{"head_dim": 32, "d_mlp": 640, "activation": "tanh_gelu", "norm_eps": 1e-06, "bias": "all", "parallel_block": false, "init_std_up": 0.0395, "lr": 0.00227, "lr_head": 0.00927, "grad_clip": 1.0}
MLP neurons of a small language model. Each row is named by its layer, matrix (up: input weights) and neuron, and shows model dimensions 48-143. Each number is 200 + 40 x the weight over its row's rms, rounded and kept within 0 to 999.
After each neuron's rows, "fires on" lists the tokens most often at its 100 highest values on Wikipedia text that the model never trained on. A number after a token or word is its count.

L2.up144,149,202,203,210,203,259,151,138,262,197,224,194,166,122,230,186,178,133,178,235,335,219,199,214,219,227,205,195,258,179,196,219,197,228,221,292,87,201,165,169,212,215,178,191,176,248,170,185,183,202,203,81,192,237,204,215,210,247,197,211,185,184,181,249,180,196,241,77,172,114,195,213,222,141,218,145,220,219,139,149,162,134,215,219,216,225,206,222,161,190,180,223,176,178,174,197
fires on: "," 66, " of" 8, " who" 5, " that" 5, " whose" 4

L4.up500,219,203,240,240,242,177,236,145,238,226,202,208,157,131,296,220,218,156,226,153,193,124,182,190,221,225,190,237,171,259,157,262,181,225,199,139,170,225,233,212,182,163,159,229,203,198,132,157,218,292,205,161,198,205,218,200,249,136,159,207,187,171,160,168,119,141,262,187,245,229,218,200,226,141,219,210,201,255,86,168,171,183,199,230,184,146,166,195,169,55,236,200,258,149,227,204
fires on: " (" 36, "," 25, " =" 15, ";" 4

L4.up33,132,159,171,216,169,197,211,222,180,267,245,194,203,177,203,194,201,173,218,82,261,219,163,191,176,288,101,255,199,187,181,189,225,216,214,131,186,200,167,208,253,175,224,209,187,148,141,259,247,166,194,188,232,141,219,206,207,164,173,235,267,177,171,138,178,149,202,236,248,196,210,186,119,172,221,174,264,162,211,145,201,230,201,245,165,166,237,164,217,201,159,249,189,113,218,219
fires on: " (" 73, "born" 12

L2.up562,179,203,248,174,220,261,216,207,188,140,161,178,204,172,187,220,271,243,125,214,203,169,237,185,219,167,227,252,125,184,224,141,223,236,143,173,220,167,273,212,225,162,160,174,156,191,163,277,240,242,185,200,153,183,242,175,231,223,184,209,176,178,224,130,172,184,239,175,191,223,173,238,241,98,187,189,162,182,201,151,188,105,150,222,235,145,177,231,161,188,251,170,168,248,274,223
fires on: "," 37, ";" 10, " of" 9, " and" 9, ":" 8, " while" 6

L4.up47,239,225,211,191,139,262,264,133,222,174,215,174,185,239,218,187,256,242,218,207,184,200,183,156,208,191,188,264,170,210,195,116,263,240,116,136,173,160,277,128,265,128,246,222,217,288,184,241,216,220,217,185,194,198,177,181,171,267,143,241,194,134,172,180,129,203,191,212,184,279,212,176,209,222,295,209,272,210,178,173,197,129,219,137,184,236,204,217,194,211,259,208,170,186,247,175
fires on: "," 81

L2.up118,175,171,255,167,211,176,141,85,219,188,138,129,174,165,192,249,260,207,197,225,145,147,246,244,204,172,249,296,178,206,201,173,188,230,213,167,205,157,224,157,154,161,158,194,220,201,198,213,165,215,227,236,210,178,209,187,230,209,207,231,180,216,216,179,159,170,194,151,237,212,123,260,174,107,250,140,236,137,135,147,195,160,273,191,203,180,245,183,198,184,227,211,220,168,191,234
fires on: ":" 94

L4.up506,223,245,204,207,263,221,259,179,192,156,206,157,175,147,279,211,267,238,185,138,189,200,234,252,194,240,200,211,195,196,183,146,152,175,205,251,169,171,154,198,174,259,228,185,230,147,189,210,217,199,245,162,222,164,227,128,225,190,201,187,158,201,207,244,212,121,242,202,224,143,168,252,227,174,180,253,237,151,159,70,168,208,267,211,220,202,240,199,163,167,232,167,148,189,95,265
fires on: " of" 49, " the" 13, "-" 12, " New" 7, " H" 6, "," 4

L2.up505,145,242,206,165,221,190,229,207,213,162,198,218,204,229,213,134,158,253,164,211,117,156,240,199,155,194,197,165,179,204,146,210,173,319,178,184,138,203,186,199,271,260,266,185,160,69,143,209,228,264,183,194,262,225,192,162,239,212,205,237,218,189,216,265,218,174,253,254,204,213,214,163,257,209,235,263,188,150,142,191,200,193,236,227,211,186,243,106,162,241,165,200,153,162,211,232
fires on: " (" 76, " \"" 13, " [" 6

L4.up508,251,112,245,222,261,171,258,225,235,270,198,166,191,125,241,205,199,223,269,228,141,150,265,193,140,159,296,196,184,148,215,196,213,239,259,200,258,118,247,223,249,259,250,171,207,215,198,242,213,266,207,206,163,240,162,236,236,163,136,235,133,165,207,127,194,163,225,185,263,233,224,187,239,176,217,149,193,204,206,164,175,211,226,187,145,193,184,172,190,131,192,218,249,162,295,184
fires on: "/" 37, "G" 17, "D" 13, "-" 8, "R" 4, "S" 4

L4.up450,174,214,235,245,236,240,172,187,196,102,150,164,187,181,208,229,231,196,214,161,244,188,282,259,228,206,186,239,178,232,190,164,177,267,170,133,209,211,216,208,198,158,172,270,177,220,234,192,245,169,234,200,154,155,215,168,196,183,133,234,166,186,169,202,143,161,291,164,187,202,196,188,145,140,232,194,248,185,174,210,195,182,237,193,208,169,128,220,180,197,247,192,177,115,186,137
fires on: ":" 79, "," 12, "6" 4

L4.up164,200,113,296,181,171,171,271,270,218,186,234,164,170,212,200,170,227,224,221,175,182,189,218,195,134,224,207,248,193,141,196,192,222,233,242,233,248,184,158,159,239,246,254,207,156,220,196,215,188,153,263,201,171,225,185,174,221,212,149,220,224,192,145,169,165,134,189,239,206,266,211,202,184,147,207,150,182,223,207,121,224,178,202,202,165,207,207,216,233,181,174,243,210,195,276,177
fires on: "P" 24, "A" 11, "D" 10, "S" 9, "U" 7, "C" 6

L4.up549,215,171,196,154,212,186,278,267,260,228,197,226,178,176,249,200,149,213,175,140,212,261,217,225,206,221,207,231,177,148,195,225,159,152,202,143,118,131,221,209,157,175,214,216,223,243,241,196,182,162,280,190,272,135,173,224,218,178,240,203,206,182,192,220,187,170,210,127,175,180,179,241,213,173,216,239,174,199,187,174,166,213,216,113,209,112,171,202,188,160,204,166,216,187,220,265
fires on: " |" 54, "." 21, ")" 11, " /" 5, "′" 4

L4.up254,200,166,278,168,209,274,238,149,180,178,189,256,193,179,212,217,170,191,220,220,201,158,229,201,177,195,182,182,216,208,185,181,239,187,182,171,193,204,221,189,205,181,165,186,206,243,142,179,165,220,199,188,233,191,223,113,254,107,198,194,259,210,209,202,215,210,234,243,206,183,142,231,149,180,250,205,235,210,133,207,183,201,180,187,220,224,165,126,184,185,257,227,130,158,209,145
fires on: "\n" 43, " other" 6, " Some" 6

L2.up77,167,228,208,273,203,137,296,214,213,259,182,227,198,202,250,143,289,258,153,119,226,232,266,199,113,257,163,201,112,192,182,180,185,201,199,162,177,221,153,230,228,251,254,216,195,185,187,217,280,229,162,167,225,164,219,175,223,170,202,222,221,118,191,121,154,151,309,180,197,150,278,218,241,188,225,194,185,173,192,192,194,218,276,183,190,202,164,173,161,175,169,222,122,127,236,218
fires on: ")" 39, "," 23, " (" 9

L4.up297,308,162,241,242,242,236,210,114,218,193,262,181,221,201,190,220,233,148,306,165,257,193,225,255,94,177,179,175,150,263,241,236,192,225,252,208,177,170,211,187,197,225,182,218,278,218,245,186,187,216,258,143,190,182,224,219,168,195,179,216,232,208,235,227,222,182,258,267,212,205,179,235,156,194,169,104,267,163,255,136,167,154,151,241,191,194,143,183,155,193,241,225,172,207,162,214
fires on: " first" 20, " v" 16, " only" 12, " and" 7

L4.up153,160,209,242,179,278,206,197,164,319,199,250,163,175,197,244,163,129,230,203,205,205,237,242,245,179,259,204,180,147,304,212,227,235,164,207,134,135,247,177,188,256,239,202,115,282,232,226,227,178,262,202,215,270,168,257,187,221,152,250,199,257,242,163,118,166,232,213,213,191,159,248,143,282,170,225,154,235,214,205,198,287,239,252,218,180,139,164,207,178,156,243,204,273,187,195,260
fires on: " m" 15, " ft" 12, " /" 8, ")" 7, "55" 5, " km" 5

L4.up386,299,238,157,226,196,210,264,229,229,239,198,154,203,163,207,199,157,310,154,157,257,160,153,209,203,197,219,214,212,183,235,181,209,199,151,202,239,171,337,163,212,223,203,186,241,275,208,257,208,172,299,149,236,202,203,188,203,231,172,231,267,175,271,255,153,178,203,212,148,249,246,196,280,217,258,173,212,212,216,183,143,212,219,213,185,157,163,185,165,228,213,180,215,164,180,165
fires on: "," 36, "." 33, " while" 6

L2.up623,221,192,210,175,238,214,216,202,281,144,219,237,205,96,218,190,249,261,165,217,272,167,165,186,176,226,210,210,257,212,197,203,231,201,197,220,242,201,206,186,202,218,182,177,217,216,107,186,162,245,249,126,197,207,201,172,207,183,199,217,169,230,267,255,155,195,193,119,246,169,177,225,251,160,197,224,210,259,178,205,167,75,208,207,221,220,211,208,181,180,242,235,171,187,132,145
fires on: "," 29, " and" 23, " I" 20, "I" 12, " that" 6

L4.up371,236,240,152,222,104,184,179,249,181,231,211,180,149,191,210,188,192,228,217,208,203,199,181,226,159,215,146,239,191,244,163,206,234,247,204,282,203,147,271,196,197,184,220,139,220,144,210,136,152,191,308,177,245,195,234,192,266,229,236,174,264,212,160,178,167,224,204,169,221,209,121,276,209,168,234,157,274,156,151,187,164,202,231,104,224,221,224,151,313,218,229,191,243,176,225,205
fires on: "\n" 41, " 0" 9, " ===" 9, " ind" 4

L2.up0,210,127,210,226,232,204,186,176,260,225,223,194,167,222,283,228,200,220,201,123,279,220,170,240,253,197,224,211,219,229,172,248,209,161,247,127,135,188,248,183,231,209,225,142,202,225,196,177,183,170,197,201,192,195,181,173,201,148,237,217,219,242,135,140,182,167,223,160,194,146,191,243,206,177,157,150,252,159,140,150,173,157,231,220,191,157,195,201,204,198,254,244,159,191,148,236
fires on: " st" 62, " /" 9

L2.up204,171,180,256,124,177,189,265,177,199,261,228,133,183,248,182,179,203,190,207,296,156,195,180,239,208,158,171,254,200,286,215,171,152,294,216,201,124,202,102,187,208,144,221,166,189,123,159,228,177,280,214,245,239,158,197,157,248,203,236,233,146,165,212,244,222,175,275,178,294,235,205,197,151,175,225,112,281,223,216,140,198,205,215,242,228,231,255,119,163,239,186,205,236,193,201,272
fires on: " \"" 89, " “" 6

L4.up572,235,230,201,207,186,152,236,198,211,151,224,222,187,170,213,132,245,206,190,143,265,171,194,228,194,150,181,197,230,231,201,244,211,310,178,208,204,226,244,201,215,255,189,164,165,152,214,167,234,149,219,118,197,210,195,182,209,154,183,238,177,251,176,177,213,221,252,271,233,199,177,242,170,112,224,237,180,164,158,119,223,257,186,109,187,182,180,150,207,191,217,198,172,206,224,221
fires on: "\n" 28, "===" 15, " 1" 13, " |" 11, ")" 6, " 0" 4

L4.up587,221,186,265,224,187,216,195,187,216,119,154,194,212,166,283,158,198,171,213,146,197,211,199,255,230,178,164,160,222,254,168,239,220,225,183,149,173,118,222,231,154,204,185,234,142,258,211,128,220,194,281,192,189,130,203,189,225,180,211,228,145,177,185,225,165,169,244,256,195,160,199,275,237,193,187,121,270,206,185,140,196,212,198,178,217,162,191,218,144,121,290,186,201,206,210,174
fires on: "," 25, " that" 23, " |" 20, " to" 14, " –" 4

L2.up338,273,256,173,248,253,258,151,195,204,168,172,241,155,191,226,245,241,217,222,169,182,163,257,231,170,189,143,248,172,260,175,240,209,290,166,205,121,190,240,203,193,319,231,217,204,218,203,235,230,166,183,151,155,191,179,174,244,106,142,167,224,224,192,247,171,244,272,253,169,175,172,282,200,211,214,178,164,171,109,175,211,207,171,159,197,164,168,128,152,118,221,214,232,227,294,190
fires on: "\n" 21, " –" 13, " first" 8, " and" 7, " for" 6, " of" 4

L4.up272,133,137,189,165,184,229,251,195,187,192,285,180,177,218,206,151,209,208,163,111,234,197,163,147,145,243,216,277,168,248,227,210,235,225,125,139,187,249,223,187,200,167,129,129,209,256,184,215,250,204,237,228,234,186,188,179,225,249,127,220,261,182,133,144,133,120,256,271,227,240,138,169,205,129,232,198,212,219,181,85,195,243,221,202,184,220,159,231,182,206,221,182,222,205,180,205
fires on: "." 50, "," 10, "91" 5, ".\"" 4

L2.up336,163,205,224,201,150,223,217,154,220,152,221,162,205,238,218,167,145,209,159,187,143,143,279,239,207,189,159,236,225,194,155,159,211,273,191,136,113,235,274,178,218,201,197,222,168,115,201,231,226,202,229,246,220,124,221,206,226,204,209,217,276,187,200,273,218,172,243,276,225,238,213,177,169,171,195,172,255,203,163,159,186,232,206,192,223,197,235,141,180,232,171,188,212,161,296,175
fires on: " \"" 61, " (" 36

L4.up370,271,178,267,243,228,306,229,123,254,152,231,126,173,185,179,263,200,180,212,178,161,210,272,258,186,183,216,189,171,201,179,157,204,243,222,163,284,187,252,187,218,129,158,262,215,186,183,265,195,176,206,166,153,223,218,211,196,132,160,219,154,206,167,203,139,141,200,215,181,202,152,206,198,172,246,235,205,189,133,248,197,188,276,86,176,140,100,199,186,211,256,179,249,226,266,224
fires on: ":" 30, " code" 7, " Area" 5, " place" 5, " zone" 4, " Country" 4

L4.up144,192,130,213,180,269,186,205,193,242,196,142,290,197,190,205,218,286,175,178,204,256,262,280,259,189,246,236,222,184,237,173,170,212,206,207,228,241,248,166,150,186,270,194,137,203,207,157,265,148,224,188,99,166,259,226,204,195,259,190,220,268,191,176,241,220,187,269,186,232,141,170,205,98,100,185,220,196,185,207,153,184,186,229,180,211,181,251,142,140,155,237,205,164,166,198,212
fires on: "," 51, " September" 13, " December" 5, " the" 5, " October" 4